{"n_layer": 15, "d_model": 256, "n_head": 6, "n_kv_head": 3, "head_dim": 64, "d_mlp": 704, "vocab_size": 1917, "activation": "swiglu", "norm": "rmsnorm", "norm_place": "pre", "norm_eps": 1e-05, "positions": "rope", "rope_base": 100000.0, "rope_fraction": 1.0, "qk_norm": false, "attn_scale": 0.125, "bias": "none", "tie_embeddings": false, "parallel_block": false, "init": "normal", "init_std_qkv": 0.0349, "init_std_o": 0.0, "init_std_up": 0.0349, "init_std_down": 0.0, "optimizer": "cautious_adamw", "lr": 0.00118, "beta1": 0.95, "beta2": 0.95, "weight_decay": 0.21, "lr_head": 0.00819, "grad_clip": 1.0, "warmup_steps": 552, "schedule": "wsd", "decay_fraction": 0.754, "decay_shape": "linear", "final_lr_fraction": 0.0, "batch_tokens": 131072, "seq_len": 512, "doc_mask": false, "z_loss": 1e-05, "train_tokens": 1000000000, "steps": 7630, "dataset": "wikipedia_en"}
MLP neurons of a small language model. Each row is named by its layer, matrix (gate and up: input weights; down: output weights) and neuron, and shows model dimensions 48-143. Each number is 128 + 32 x the weight over its row's rms, rounded and kept within 0 to 255. A neuron's up and down rows have the sign that makes its largest values positive.
After each neuron's rows, "fires on" lists the tokens most often at its 100 highest values on Wikipedia text that the model never trained on.

L8.gate372 [181 121 136 115  62  69 110  47 129 141  69  83 125  86  99  87 148 139 171 130 119 128  93 125 156 192 163 136  73 110 190 141 118 101 120  89 144  70 134 123 108 128 164 176  58 162 115 131  92 102 147  99  90 142  90 162 121  88  90  68 120 164 136 141 110  85  85 109 169 154  75  85 115 173 126 105 161 132 161 191  78 180 152 141 147 120 117 125 111 143 125 125 107 117 119 124]
L8.up372 [101 116 102 163 152 138 129 115 110 137  67  98 165 167 194 100 149 171 171 131 130 170 125 169 129 134 176  90 160  96  90 136 100 187  51  72  80  54 150 124 101 144 138 129 132 150 127 153  97 145 111 102 141 168 163 141 136 161 143 179  97 173 140 161 147 163 103 103 108 103 162  94 114 143 162 157 176 148 189 135 150 134 148 120 113 144 120 120  71 126 199 107  74 122 146 136]
L8.down372 [102 125 135  92 110  94 161 105 182 130 112  98 106 118 101 104  99 127 133 129  95 150  97 103 125 135 134 172 157 122 178 145 144 122  46 148 143 143  71 168 188 128 133 180  96 187 145 178  42 107 116  85 135 153 151 198 140 129  86 124  99 180 181  75 144 108 131 177 143  95 136  92 134 143  76 102 168 121 187 163  71 123 165 128 123 164 119 115 119 118 160 110 141 121 134 120]
fires on: "est", "ern", " West", "ort", "orth", " ("

L10.gate53 [ 93 100 126  97 118 146 179 106 136 129 195 158 173  93 132 138 144 174 106  57 156 122 142 100 100 141  99  94 132 158 150 130 128 160 102 140 192 114 131 123 186 169 104 193 119 143 100 196  86 162 109  90 117 118 134  74 180 107  98 113 131 100 173 114 166 181  97 116 103 129 149  27 130 124 117 117 123 152  65 129 109  93 124 131  85 128 145 150 165 105 171 128 150 166 160 124]
L10.up53 [103 112 195 124 124 129 103  97 154 165 109 178 223 119 128 128 125 169 114  89 105 129 158  92 148 125 156 110  83 118 178 114 176 120 137 127 132  74 148 103 133 181 146 168 145 117  79 111 147 130 126 158 153 112 110 150  57 147 150 191 148 142 133  80 110 131  75 145 198 126 136  86 147 104 180 164 119  68 118  88 135 104 112 143 121 174 139 149 157  97 118 147 130 205 162  71]
L10.down53 [192 204 112 103 129 114 114 116 155 115 143  98 111 116 144 129 145 148 136 123 108 131 146 144 124 154 114 167 160 171 118  93 102 133 126 107 111 176 202 172  65 100 151 131 174 118 121 171  85 149 126 154 123 119 136  97 141 191 135 132  78 117 190 187 129 189 155 104 122 138 112 117 153 137 139 154 130 172  60 121 125 153 174 131 120  98 128 135  91 147  86  98 195 140 121 172]
fires on: " of", " |", "í", "t", "ell", " l"

L5.gate185 [142 145 128  89 122 201 165  87 112  72  77 105 138  94 152 112 135  54  79 176  89 144 140  84 148 219 116 137 111 187 198 164  99 166 148  99 110 183 133  91 155 133  84 149 162 126 121 177 128 141 151  99 133 173 152 164 107 127 101  83 125 133 102 103 185 109 132  95 166 139 122 133 141 123 132 147 133 143 111 137 134 152 141 108 120  79 143 111  73 163  99 104 134 134 121  76]
L5.up185 [151  83  94 119  83 110 124  85 227 155 154 109 163 147 157 153 106 161 139  95 138  94 133 155 109 152 118  85 160 121  94 151 174 165 154 206 102 141 105 119 119  75 228  92 156 180 156  93 127 117 110 141 130 112 119 124 125 165 120 114 137 125 144  94 125 141 125 117 113 165 180 138 132 159  93 136 127 130  85 127 144  68  69 162  44 122  90 179 170 161 109 133 136 196  54  87]
L5.down185 [151 137 114 131 129  91 154 130 171 129  82 104 106 210 135 146  99 134 144 148 149  86 161 119  90 164 139 165 109 108 126 198 197 189 148 141 111 123 125 156 118 148 183 138 160 144 114 157  68 125 122 124  44  91 107  48 132 118 125 144 150 103 139  48 144 158 117 115  91 144 195 143 158  84  91 126 111 126 121 135  96 122 148 105 123 120  88  93 139 158 113  87  92 100 124 127]
fires on: "it", "in", "as", " At", " at", "a"

L8.gate373 [149 141 157 194 125 141 118  93 122 177 102 132 133 125 133 151 146 117 103 170 175 142 134  74 100 125  93  99  98 185  90  94 158  97  68 148 108  70 170 141 101  66 125  94 133 186 116 114 130 197 132 126 125 147 101  74  96  67 147 148 104 113 150 165 130 125 138 115 106  45 165 116 158 114 120 121 143  69 159 101  67  88  97 166 171 155 137  86 148 150 127 112 144 155 141 132]
L8.up373 [113 145 164 154 155 107  63  68  72 183 149  80 173 125 122  81 101 108 161 171 142 143 194  92 127 112 105  93 103 145 159 105 130 165  84 165 104  78 132 174 163 120  65 149 114 131 114 140 135 201 164 115 127 182 140 133 115 107 127 136 136 137 115 202 103 175  69  72 127 114 124 157 144 161 140 117  97  93 140 173  50 165 147  83 162 133  39 143 194 136 142 141 127 143  91 185]
L8.down373 [149 170 127 154  91  81  20  66 131 204 136 155 118  57 156  91  92 168 126 146 141 126 118 106 103 119  62 117 167 123 112 129 131 166  76  81 115 124 113 199  73 105 106 129 116  99 158 118 139 177 152 117 110 127 112 177 106 147 145 131 130 172  53 183  88 185 130  86  95 129 112 167  83 154 144 126 143  69 114  79  71 127 141  56 116 173 103 125 113 143 102 122 164 155 162 119]
fires on: " U", "U"

L7.gate142 [123 150 164 203 147 173 108  66  98  87 189 123 170  85 144 132 148 143 145 119 114 105  88 116 176 126 108  82 147 137 169 136 109  85  90 160 162  99  79 145 131 122 132 112  74 110 127  87 125 112 122  84 171 169  95  74 128 127  93 166 133 134 137 145 134 103 145 165 103  99 101 109 161  56 108 117  63 177 127  81 104 138  59 118 173 138 144 114 149  54  73  59 139 118 114 126]
L7.up142 [142 104 133 165 173  87  98 136 113 113  97 164 159 119 119 116 164  94  90 144  76 201  23 142 148 145 163 106 156 110 151 126 119 170 223 157  90 130 136 151 180 146 188 120 188 127 172  77 152 184 121  81 143 121 131 176 150 122 193 117 111 177 110 126 131 135  96 150 131 147 138 109  74 135  88 149 137 151 109 168 118 146 127 145 168 157  36 148 179 130 120 149 137 175 119 110]
L7.down142 [134 141 137 183 160 163  87 118 138 117 117 185 160  99 144 174 173 218  45  92  99 176 114 152 183 167 142 160 116 130 153  98  79 148 156 145 121 148 141 101 162  86 129 112 110 102 138  88 166 159 136 101 168 107 141 145 132 144 128 111 142 171 117 132 143 147 132 168 122 121 121  89 136 155 131  83 109 164 154 163 164 153  62 160 147 124 116 104 172 173 122 123 102 105 144 158]
fires on: "ian", "ish", "e", "ese", "ican"

L8.gate412 [102  88  96 160 111 157 145  62 107  85 108 144 138 115 186  86 131 145 162 158 147 121 170 192 185 112 158 147 168  94 125 128  75  71  84 140  96  92 161 127 155 150 123  89 133 132 136  79 118 137 128  85 133 100  68 125 181  97  93 108 126 171 111 131  91 100 114 204 159 141 163 109 199 171 128 136 129 164  92 173 197 118 148 140 145  87 167 135  92 123 106  82 138  57  77  87]
L8.up412 [123  80 103 137 128  75  90  99  54 118 159  94 146  72 106 168 122  95  91 136 167 130 118 141 134 180  46 108 141 119 189 148 124 153  92 133 164 151 128 194  82 176 124 126 146 156 125 124 115  87 121 103  68 146 127 156 128 114 116 114 109 117 115 137 105 133 103 112  97 121 203  79 118 138 168 155 140 108 162 108 141  86 122 146 143 188 187 119 116  86 164  96 114 147 122 116]
L8.down412 [147 118 113 130 109 125 162  47  86  87 116 117  88 127 123 108 143 185 125 158 102  88 154 134 171 116 152 197 179 124 152 148 117 102  84 132  91 148 138  74 109 134  77  84 107  73 103  55 101 101 152 120 122 154 101 120 176  92 127 143 125  96  91 124 127  97  98 124 145  95 194 162 149 190 152 107 141 194 155 115 155 139 141 134 115 124 113 102 178 148 110 162 102 108 140 118]
fires on: " e", " v", " name"

L8.gate493 [111 151 132  56 103  52 132 169 106 105 122 159 152 143 132 149  89 121 174  97  65 160 175 137 129 119 124 124 146 162 101  91 150 132 144 122  99 132 181  93 147  99  80 151 137  92 128 113 166 153 156 147  99 117 187 165 125 105 140 103 180  68 136 129 129  82  79 134 139 104 145 129  67 120 147  73 130  88 158 138  72 131 152 175 124 122 108 140 129 105 107 135 140  66 105 208]
L8.up493 [133 143 134 112 121 144 105 122 122 156 181 129 100 185 112  97 174 142 133 104 119 146  86 180 145 118 145 189 138 133 149 137 180 145 101  89 124 168 131  83 107 138  89 117 135  82 102 152 166  69 147 176 127 132 120 103  80  91  56 162 158  93  83 154 110 140  84  34 143  91 162 117 122 155 176 105 145 141 173  89 120 119 145 120 126  66 147 106 133  86 140 165 143  79 103 112]
L8.down493 [112  70 115  92 153 109 144 112 141 171 113 155 134 138  58 128 123 116 119  64 112 147 117 140 137 123 137 163 129 165 138 111 139 154  95 109  83 153 146 102 133 179 134 109 130  79 139 144 127 100 153 162 162 135 132 133 120 116 109 133 165 126  82  87 103 100 131  73  99 131 164 156 124 108 139  93 117 121 168 122 112 119 166  99 135 127 110  87 138 141  94 101 139 100  96 135]
fires on: "\n\n", "===\n\n", " |\n\n", "==\n\n", " ===\n", " =\n\n"

L5.gate158 [142 140 164  71 116 129 133 128 199  79 145 142  89 170 160 108 115  93 154 153 131 154 167 130 111 108 131  88 117 115  68 169 144 159  97 186  62 141 145 204 146 176 115 148 179 128 136 138 133 130 153 114 139 183 105 140 175 141 100 108 107 148 103 161 173 100 133 131  57 105 147 157  74 123 153 166 152  96  96  84 143  79 106 146 152  94 114 106 136 140 178  90 141 104  85 101]
L5.up158 [164 157 137 174 110 104 114  68  97 127 163 102 136 100  86 168 109  54  68 153 239 154 153 160 104  73 131 100 151  75 140 110 114 148 144 125 156  88 109 159 159 138  94 163  55 125 111  86 134 153 129 153 104 131  89 134 110 100 138 112 144 175 152 123 141 215 186 128 130  76 114  88 107 137 114 171  91  79 191  77 176 155 111 100 110 142 101 184 112 139 120 110 105 112  93 106]
L5.down158 [120 156 124 170 131 122  65 163  79  76  73 179  95 132 185 156 102  94 165  34  52  70  65  94 167 134 146 124 141 154 159 126 155  44 114 105 121 133  73 103 128 102 136 126 130 105 144 146 126  94 119  75 147 105 132 106 132 143 106 167 103 116 116 102 146 140 103 149 179 106  81 149 184 157 143  60 119 179 111 115  93 146 116 123 138 120 130 185 113 100 133 115 159  82 192 175]
fires on: "ion", "ust", "ution", "ear", "ons", "ut"

L8.gate636 [137  39 115 114  92 156 146 129 138 106 181 120 115 136 124 113 134 116  58  93 107 142  91 149  85 209  97 115  98 140 145 118 106 147 192 124 120 190 126 121  92  91 105 149  84  70 122 159 164 111  96 171  79  87  87 108 177 166 164  86  79  67 180 127 172  79 144 199 133 145 126 124 140 110  69 132 171 149 113 135 124  93 132 164 152 164 171 140 181 149 138 166 106 106 136 102]
L8.up636 [167 115  86  94 145  98 153 105 146  86 105 141  94 127 133 165 134 105  86 110 110 166 133 165  77 137 113  98 129 105 149 109  52 125 111 152 120 160 120 106 153 131  77 127  79 156  88  80 115  77 159 143 123  92  89  96 131 124 173 111 147 161 108 108 139 128 117 115 141 143 101 119 110 131 112  65 180 220 116 148 179 107  98 124  98 150 153  78 148 137 122 100 100 109 121  88]
L8.down636 [144 127 155  94 137 143 139 161 105 138 140 174  99 167 139  25  80 120 130 113 112 100  97  98 102 162 137 198 126 149 127 106 149 221 111 125 120  79 156 198 119 134 123 137 171  90  98 107 140 122 116 102 141 140 161 155 168  70 142 129 148 114  87  98  85 101 158 134 100 107 162  95 127  80  97 139 143  72 135 102 110 173  87 155 125 136 149 103 173 152 141 150 157 153 115 135]
fires on: " |", "ing", " March", "s", "as", ";"

L6.gate100 [162 163 121 142 133 179 167 145 112 165 148 128 140  95 192  99 130 154  98 126 165 210 139 141 153 125 134 133 134 167 105  81 129 130 106 151 131 105 149 111 148 171  83 179  97 141 167 133 177 142 129 145 163  86 148 189 221 140 140  91 162 131 135 141 169  52 127 181 179 137 144 164  87 163 142 158 182 153 100 139 166 110 181 110  94 123 100  85 124 137 114 142 121 121 104 166]
L6.up100 [225 161 116 191 161 120 111 120 170 104 113 126 160 156 144  97 105 131 153 126 131 133 181 199 158 137  94 127 123 160 128 171  65 108 142 109 135 111 181 122 105 146 181 109 148 177 112 136 144  98 136  71 108 164  89 113  90 131 137 134 101 109 128 116  88 137  81 145 124 143 162  65 131 102 111 152 178 108 143 106  87  82 157 148 139  96 137 144 182 107  90 155 133 119 152 123]
L6.down100 [175 107 138  63 136 162 144 109 107 111 107  69 107 129  99 102  78 158 147  73 174 163 131 204  93 136 138 119 134 136  97 105  65 117  99 129 144  93  99 131  80 162 160  56 161 117 149 142 165  96 126 178 118  99 136 121 141 153 113  99 148 166  77 164 107   8 153 154  86 117 186 149 114 142 159 129 177 129 119 132 155 102 179 144  91 108  75 117 158 165 139 178 102 121 130 128]
fires on: " e", " oper", " elect", " act"

L6.gate381 [121 151 138 118 105 162 192  62 128  96  90 183 122 148  54 107 143  68 168  93 139 137 137 162 156 135 159  91  93 130 201  94 152 125 110 160 107  83 102 160 144  90 149 218  96 128  61 106 197 213  97 168  92 102  97 157 182 129 148 180 151 151  88 147  96 106 154 115 120 102 106 118  65 134 124 156 104 137 113 121 117 145 134 180 150 165  74 137 101 118 119 147  76 203 100 134]
L6.up381 [157 136 118 221 167 136 154 117 166 153 156  68 162 127 105 125 154 119 107 109 119 103 121 143  96 147 114  95 144 150 120 135 139 163 137 141  74 100 127 178 134 120  94 158 135  81 117  82 108 141 153 108 131  79 139 139 127  79 167 195  65 157 144 185  87 118 123  92 110 130 140 136 143 131 116 171 134  63 123 176  84 130 137 182 183 148 125 108 162 177 157 130 147 146 121 126]
L6.down381 [115 151 127 121  90 116 124  85 122 141 148 146 112 109 175 128 108 127 136 137 203 114 124 128 115 145  76  93  89 114 190 142 138 127 147 157  99  97  87 196 162 162 124 161 156 157 112 111 214 161 121 118 144  75 126 135 125 127 155 183  53 210  90 173 169 164 104 133 100 116  84 165 177 181 136 122  96 118 126 132 137 139 116 116 139 144  96 164 172 178 109 122 151 142 122 107]
fires on: " U", "U", "est", "ior"

L9.gate341 [135 149 176  87 118 144 131  87 137  77 153 156 136 134 139 114 159 139 136 121 137 103 147 154 137 118 143  83 132  72 157 124 166 101 186 144 155 141  85  85 104 146 131 117 174 107  85 139 151  71  76  37 185 120 155 126 135 134  88 111 196  92  81 106 143 122 142 122 162 101 186 113  55 124 146 125 155  90 132 117 149 155 133 101  99 104 162  69 123  71 198 128 135 134  98 116]
L9.up341 [107 145 157 210 111 120 127 101 122 154 144 153 150 127 135 126 132 121 182 156 113 145 143  88  92 147 113 141 187 163 127 154  87 139 154 134 135 150 129 112 115 135 152 117  72 145 138  90 127 125  88 102 109 102 137 133 110 126 175 153 166 108 104 102 146 100 151  92  80 133 132  52 126 104 222 107 171 177  92 103 185  88 120 129 101 182 209 119  91 139 118  51  91 124 170 157]
L9.down341 [112 154 111 171 128  48  84 147 125 148 123 113 151 133  61 168 147 159 142 104 143 153 140 106  89 194 136 136 142 128 132 135 111 146 145  99 151 137 101 126 119 129 151 121 130  57 157 122 107 184  97 171 142 138 158  66 105 104 160 145 130 157  92  63 148 105 132  68 129 163  57 143 121 111 161  94 136 124  64 109 149 180 149 155 166 101 150  78 108 150  83 133 112 151 152 120]
fires on: "ac", "it", "u", "anc", "z", "gh"

L10.gate8 [171 173  85 152 155 174 107 117 111 105 148 112 156 153 116 127 169 184 141 193 161 100  79  92 191 166 132  70 134 185 106  89 132  98 146 149 173  55 148  84  93 139 122 145 113  94 126 149 154 199 141 118 187 120 115  82  99 158 121  70 147  94 188 148 125 139 120 160 103 152 146 172 115 142  99 117 116 111  80 145 166 122 116 106 134 189 116 135 103 124 136 148 117  91 122 118]
L10.up8 [159 117 157 136 157 128 107 116 130 117 138 150 142 148 147 154 157  92 120 106  63 101  82 180 165 143 159 145 122 146 125 137 128 160 163 137 104  81  66  90 179 146 143 128 118 153  94 138 170  77  97 106 193  55 173  99 111 138 195 166 151 107 153 131 152  71 103 146 102 119 120 125 138 157 118  98  89 197 117 142  64 155 113 127 148  62 104 125 121  99 127 139  81 132 104  81]
L10.down8 [117 137  86  90 136 142  80 151 194  88 116 144 188 126 122 102 140 161 128 174 101 129 132 146 120 125 150 129 152 191 128 118 116 121 167 106 134 168 167 178 130 108 107  80 115 109 169  72 125 130 140 132 151 137 162 110 191 124 212 137  74 145 171  99 127 123  97 131 134 133 127 168 171 178 144 104 126 175 109 128 199 161  91 107 161 171 112 106 162 143  66 115 162 133 162 172]
fires on: "ian", "ese", "ish", "e", "i"

L6.gate448 [136 221 118  91 101  90 144 131 117 142 137 158 162 137  75 178 122 143 104 144 192 147 109 150 127  67 118 167 114 139 102 149 187 141 162 118 116 125 154  59 163  67  73  88  29  84 133 117 107 138  98  98 151  89  81 127 124 170  40 171 148  83 156  80 126 105 124 100  66 112 143 120 160 124 137 132 125 123 145 131 120  89 167 122 142 161 123 144 131 124 153 151 114 150 101 196]
L6.up448 [109 100  58 119 160 139 103 153 155 167  82  69 139 123 144  94 120 104 120 154 108 120  78 117  97 191 118 138 115  77 144 151 162 108 177  50 143 136 120 145 119 187  92 110 133 123 143 166 126 148 134 141 116 197 121 114 190 144 158 109 109  31 102 130  94 124 106 155 104 140  99 142 143 101 121 119 133 145 123 106  80  90 105 113 143 145 103 154 164 110  89 135  99 140 157 174]
L6.down448 [161 164 126 157 116 135 132 126 115 153 112 199  84 111 116 120 130 135 147 158 131 131  86 100 121 159 137 138 105  67 158 142 165 112 118  84  66 149 151  96 160 130 113  66 119 120 123 108  94 164  73 135 187 181 116 159 141 110 127 141 143  57 240 143 159  85 142 147  63 160 132 113 142 120 110  79 115 100  59  94 105 148 114  96 188  83 119  92 129 124 106 161 105  89  96 158]
fires on: "eb", "oll", " ret", "enn", " deb", " rec"

L6.gate635 [151 147 156 118 157 113 170 108 122  65 141 151 131 101 104 114 164 111 148 125 179 146 140 101 199  66 110 150 157  95 167 101 154 135 110 104 173 140  97 128 140 114 172 132  46 127 112 109 185  91 135 114 113 109  74 130 152 159 152  86 185  58 145 127 101 124 146  99 104 117 183 157 148  83 104 204 166 128 126 120 155 128 170 109  77 176 136  63 124 170 132 102 155 114 152 154]
L6.up635 [ 69  85 174 134  86  95 143 117 187  96 143 139 121 132 202 102 147 139  82 146 132 183 122  62 170  79 143 112 163 148 154  80 162 160 115 197 144  79  98  96 115 181 154 110 135 149 158 107 162 185 167 138 152 107 164 177 164 151 145 120 148  94 134 160 101 163 169 149 100 130 160  88 100 160 124 127 127  87  90 120 139 173 142 160 128 136 178 101 114 172 115  89 140 145 137 126]
L6.down635 [103 139 136 147 138 147  83 161 158 213  80 109 171 103  97 127 124 103 111 179 132 138 107 136  52 116  31 158 131 101 115 157 150  79 143 135 148 168 114 182 132 104 101 150 151  84 157 129 124 101  73 143  80 115 143 144 137 115 114 104  99 152  87 131 106 159 131  95 163 167  70 161  89 152 163  66 114 129 186 179  60 141 154 124 106 109 126  92  50 109  86 174 137 130 112 100]
fires on: "an", "ence", "gh", "it", " for"

L10.gate372 [188  98 125 144 143 111 147 149 146 137 102 113 139 139 134  73 134 170 174 102 102 117 124 166 146 158 132 123  94 108 109 128 113 168 120 115 103  96  82  75 159 149 140 134 132 141 133 201  75 118  91 143 120 126 163 115 105  60 169 122  79  49  67 157 129  63 149 162 106 153 151 161 140 128 119 150 172 114 143 139  67  80 159  83 154 123 125 157 160 116 153 120 129 105  95 192]
L10.up372 [166 158 128 106 121 124 121  95 140 108 140 167 162 106 102 143 127 106 159 127 111 110 171  57 126  88 146  94 153  78  72 164 195  80 103  85 106 117 103 117 131 144 177 123 137 158 124  86 106 124 111 161 163  94 148 141 104 100 128  81 105 109 155 150 129 141 111 156 119 164 184 110 151 146 134 156 125 112  81  39 110 130 189  93  92  99 205 150 120 145 148 125 182 161 135 156]
L10.down372 [127 100 111 113 155 170 192 173 148 136 180 151  97 177 151 169 132 153 138 112 190 143 104 143  99  65 132 102 130 123 136 166 112 150 164 120 105 139  94 142 144 115 113 115 136 189  48 130 145 195 140 126 143  68 118 113 204 130 126  95 142 167 102 164 112 167 116 133 173 149 171 125 122  94  64 161 162 164 116 123 199 133 154 138 137 158 153  94 122 125 157 107 121 157 138 144]
fires on: " house", " Fran", " there", " House", "ome", " home"

L9.gate516 [121 115 158 106  54 119 152  85 164 173 130  94  97 126 145 108 164 163 130  98 133 137 129 113 180 118 180 153  95 147 204 134 128 106 124 155 146  74 101 106 127  53 126 192  83 164 107 119  53 127 111 161 158 132 135 159 136 119 125 120 114 104  54 118 164  99  47 132 142 105 173 125 118 100 179 104 122 116 130  95  49 173 178 131 152 109 166  94 181 133 139 117 120 168 174 141]
L9.up516 [ 87 122 159 100  87 110 130  83 128  88 116 140 112 104 129 120 107 122 134 107 156 120  94 161 117 133 176 122 128 115 142 154 199 151 102 129 100 102  99 131 156 154  84 142 136 143 148  94 148 100 145 141 126  93 154 147 102 169 116 153 173 173  60 136 128  89 167 165 103 153 178 121 109  53 156  95  65 137 145 113 134  49 123 115 125 159 102 129 119 117 233 156 155 111 110 147]
L9.down516 [155 108 204 129 204  90  66 106 188 118 182 129 143 138 132 120 114  92 121 144 103 138 126  86 107 154  94  60 139 146 118  57 114  98 137 110  72 101 109 161 121  77 130 124 119 142 100 198 149 119 125 124  71 145 125 153  71 140 171  77 129 113 160 139 111 134 100 116 151 120 149 111  94 132 116  59 122  82 108 121 112 149 101 100  54 149 101 129 174 108 167 133 150 104 137  73]
fires on: " |", " (", " Br"

L9.gate232 [117 166 156 137  52 118 112  69 136 147  93  88 123 166 158 175 145  75  95 163 185 158 151 138 155 123 125 135 150 118 137 103 143 173 117  79  74 119  52 119 150 130 173 157 157 159 110 113 164 113  75 103 207 189 100 114 154 152  84 129 156 107  99 126 126 141 141 110 126 179 124  81 123 113 217 137 117 137 148 150 155 146  84 111  98 116 162  62  94 101 179  86 107 131 106 122]
L9.up232 [137  95 159  76 121  91 124 142 154 105 121 114 112 109 134  75 106 138 122 133 132 162  98  82 122 153 150  84 100 131 133  54 149 162 170 190 195 115 117 152  91 119 133 109  99 127 138 153 101 145 105 141 118 140 141 117 154 104 100 160 142 196 141 128 123 103 141  89 123 126 117  73 124 123 110 117  91 114  90 156 120 148 148 234 149  71 161  99 165 140 157  85 142 113 123 126]
L9.down232 [154 168 126 177 133 132 153  78 105 178 165 132 133 151  75 133  77 103  70 130 139 155  60 127 111 125 140 114 100 100 140 179 177 143 190 150 141 161 163  83 176 178 107 106 146 149 178 161 121 147 139 148 130 146  98  95 144 129 112 127 160 134  93 114 142 136 124  84 211 123 152 132  67  96 149 139 144  84 139  89  60 130 165 179 136 145  87 139 104 131  85 108 120 144 148 154]
fires on: "st", "4", "2", "8", "1", "i"

L8.gate327 [124 114 173 145 126  84  69 120 158 154 126 104 160 141 137 142 154 184 130 146 139 149 104 211 145 200 131 101  64 150 114  90  52  62  74 170 112  96  37  98 181 159 121 106 152 153 111 114  95 125  81 195 171  85 164 109 137 126 118 117 161 118  79 122 201 126  93 152 152  99 131 114 213  88 122 136 104 127 134 110 108 132 198  89 162 110  93 103 174 135 156 123 129 149 117 127]
L8.up327 [111 181 111 134 164 120 107 171 108  97 100 130  80 132 103 122 130 180 134 114 129 206 103 158 169 149 134  79 134 121 106 102 118 120 176 147 130 116  91 116 142 138 122 147 155  99 100 130 103 146 119 160 133 136 230 121 117  76 126 160 169 117  48  97 181 140 113 165 104 169 116 130 100 113 118 109  80 171 119 102 107 134 193 131 184 155  75 124 159 126 115 128  90 113  95 126]
L8.down327 [ 98 182 131 101 167 159 162 168  62  86 130  73 106 103 128  83 124 149 140 154 135 200  92 180 167  89 137 155 195 147 118 109  99 123 142 126  90 112 182  84 169  77 151 165 176  92  85 107 116  97 153 125 126 111 123 125 184 126 111 117  90 117  86 165 129 150 119 144  87 150 119 143 112  95 101  99 101 227 159  57 154 129 163 158 131 125 143 178 123  85 174 117 129 146 159 148]
fires on: "–", " $", "\n", " place", " is"

L6.gate195 [159 198  77 143 100 117 162 154 130 132 139  86 173 132  40 154 184  74 176 110 140 152 178  92 138  79  90 107  85 154 140 105 150 189 174 126 180 132 109 165 138 123 127 110 147 144 139 107 128 111 130 197 111 124 170 106  91  59  88 116 129  98 144 205 158  72 141 164 166  98 129 149 125  97  89  98 110 100 145 102 131 149 149 124 142 111 138 125 171 123 121 112 132 139 110  74]
L6.up195 [140 122  87 137 145  92 156 126 135  82 215 121  90 137 118 141  88 116  88  93 144 199 134 108 119 132 128 152 160 161 114 105 136 159 139 149 173  57 115 139 140 187 155  77 135  83 153 143 104 150 145 139 118 136 124 215 151 140 117  97 124  57  82 145 133 107 141 161 127 154 135  90  82 104  99  68 173 143  94 188 130 156 139 120 164 158 160 172 138 166 106 122 157 125 138 147]
L6.down195 [147 104 146 114 164 169 147 139 108 146 125 126  99 147 176 101 123 133 125  91 141  80 122 132 127 197 126 153 111 104 152 130  70 137  95 178 142 127  97 152 142 213 134 100 155  97  74 175 130 155 142 102 107 130  96 104 151 146 134 177 119 141  88 128 117 138  88 128 118 154 153  98 154  96 134 139 156 127  77 144 141 122 157 114 123  66  66 148 124 198  67 108 159  84 135 147]
fires on: "i", "og", "ong", "ick", "ay", "s"

L9.gate128 [133 146 101 117 102 161 176 103  88 158  90 137 147 156  68 143 118  82 184 140 121 149 190 154 134 149  99 130 106 116 140 130 158 149 107 136 115 150 147 103 125  96  80  37 193  80 104 111 128 104 149 187  84 105 147 144  93 123 152  77 176 170  89  73 116 168 131 122 139 113 116 105 168 107 112 125 104 150  99  98 110 217 157 147 154 139 146 149 111  89 136 187 188  50 103 131]
L9.up128 [ 75 159 150 129 147 150  98 140  41 124 108 113 157 175 123  82 152  65 181 156 100 126 118 131 121 107 165 166 110 147 149 105 140 130 111 121 124  86 208  52 118 137  81 106 135 104  88  90  90 122 171 104 115 108 171 120 141 125 129 109 136 142 125  97 120 118 157  90 151  81 165 116 138 126 104 120 160 117 101 138  73 110 159 139 113 107 115 108 100  98 107 132 152  99  97 139]
L9.down128 [152 120  96 159  96  78 126 138 123  99 113  99 137 115  75 123 153  93 171  94 109 130 104  97  85  65 121 119 153 166 142  99 107 142 116 139  77 123 135 112 138 114 114 133 141 135 134 153 175 119 108 128 103 173 117  94  94 123 111 132 104 125  98 112 132 132 136 147 131 130 149 155 120 101 165 125 136 127 125  91 132 172 144 125 118 175 196 144 134 150  74  81 137  97  98  99]
fires on: ".\n\n", ".\n", "\n\n", ".", "l", " |\n\n"

L9.gate568 [151 174 172 105 101 153 148  59 160 142 169 109 112 128 179 147 141 145 185 116 111 141 122  98 141 134 194  55 128 140 132 164 106 110  94 136 185  94 115  91  89 127 120 148 124 175 105 119 120 166 121 143  96  77 108 147 114  91 131 104 131 154 158 153 130  88 151 127 110 130 160 161 122 139 145 150 114 190 184 194 102 159 161 143 119  94 113 145 155 131 114 147 181 185 144 169]
L9.up568 [ 57 106 134 125 109 100  95 109 106  91 151  91 140  82  61 112 138  68 135 180  87 171 120 142 124 145  88 165  58 108 121  92 156 143 141 146 111 187  79 186 162  49  88 181  85 141 120  70 106 122 110 140 150 110  88 140  73 141 200  59 160  96 121 103 110 108 124 131 115 102 164 154 109 111  95 165 120 137 147 112 133 153  70 140 113 125 145  75 117 185 146 104 117 105  92 170]
L9.down568 [157 101 156  99 111 103 213 145  99 184  91 179 134  90 179 138 120 133 166 135 152 121 106 192 106 166 105 157 166 129 135 166  90 112 132 204 154 108  98 172 164 125  93 111 159  93 127 199 105  58  87 109  83 145 138  70 176  68 170 178 105 105  56 116 138 163 135 160 172 113 185 147 171  99 136 143 107  79 116  63 122  93 139 176 149 111 190 151 122 127 108 160 181 143 131  76]
fires on: "m", "p", "act", " on", "illage", "E"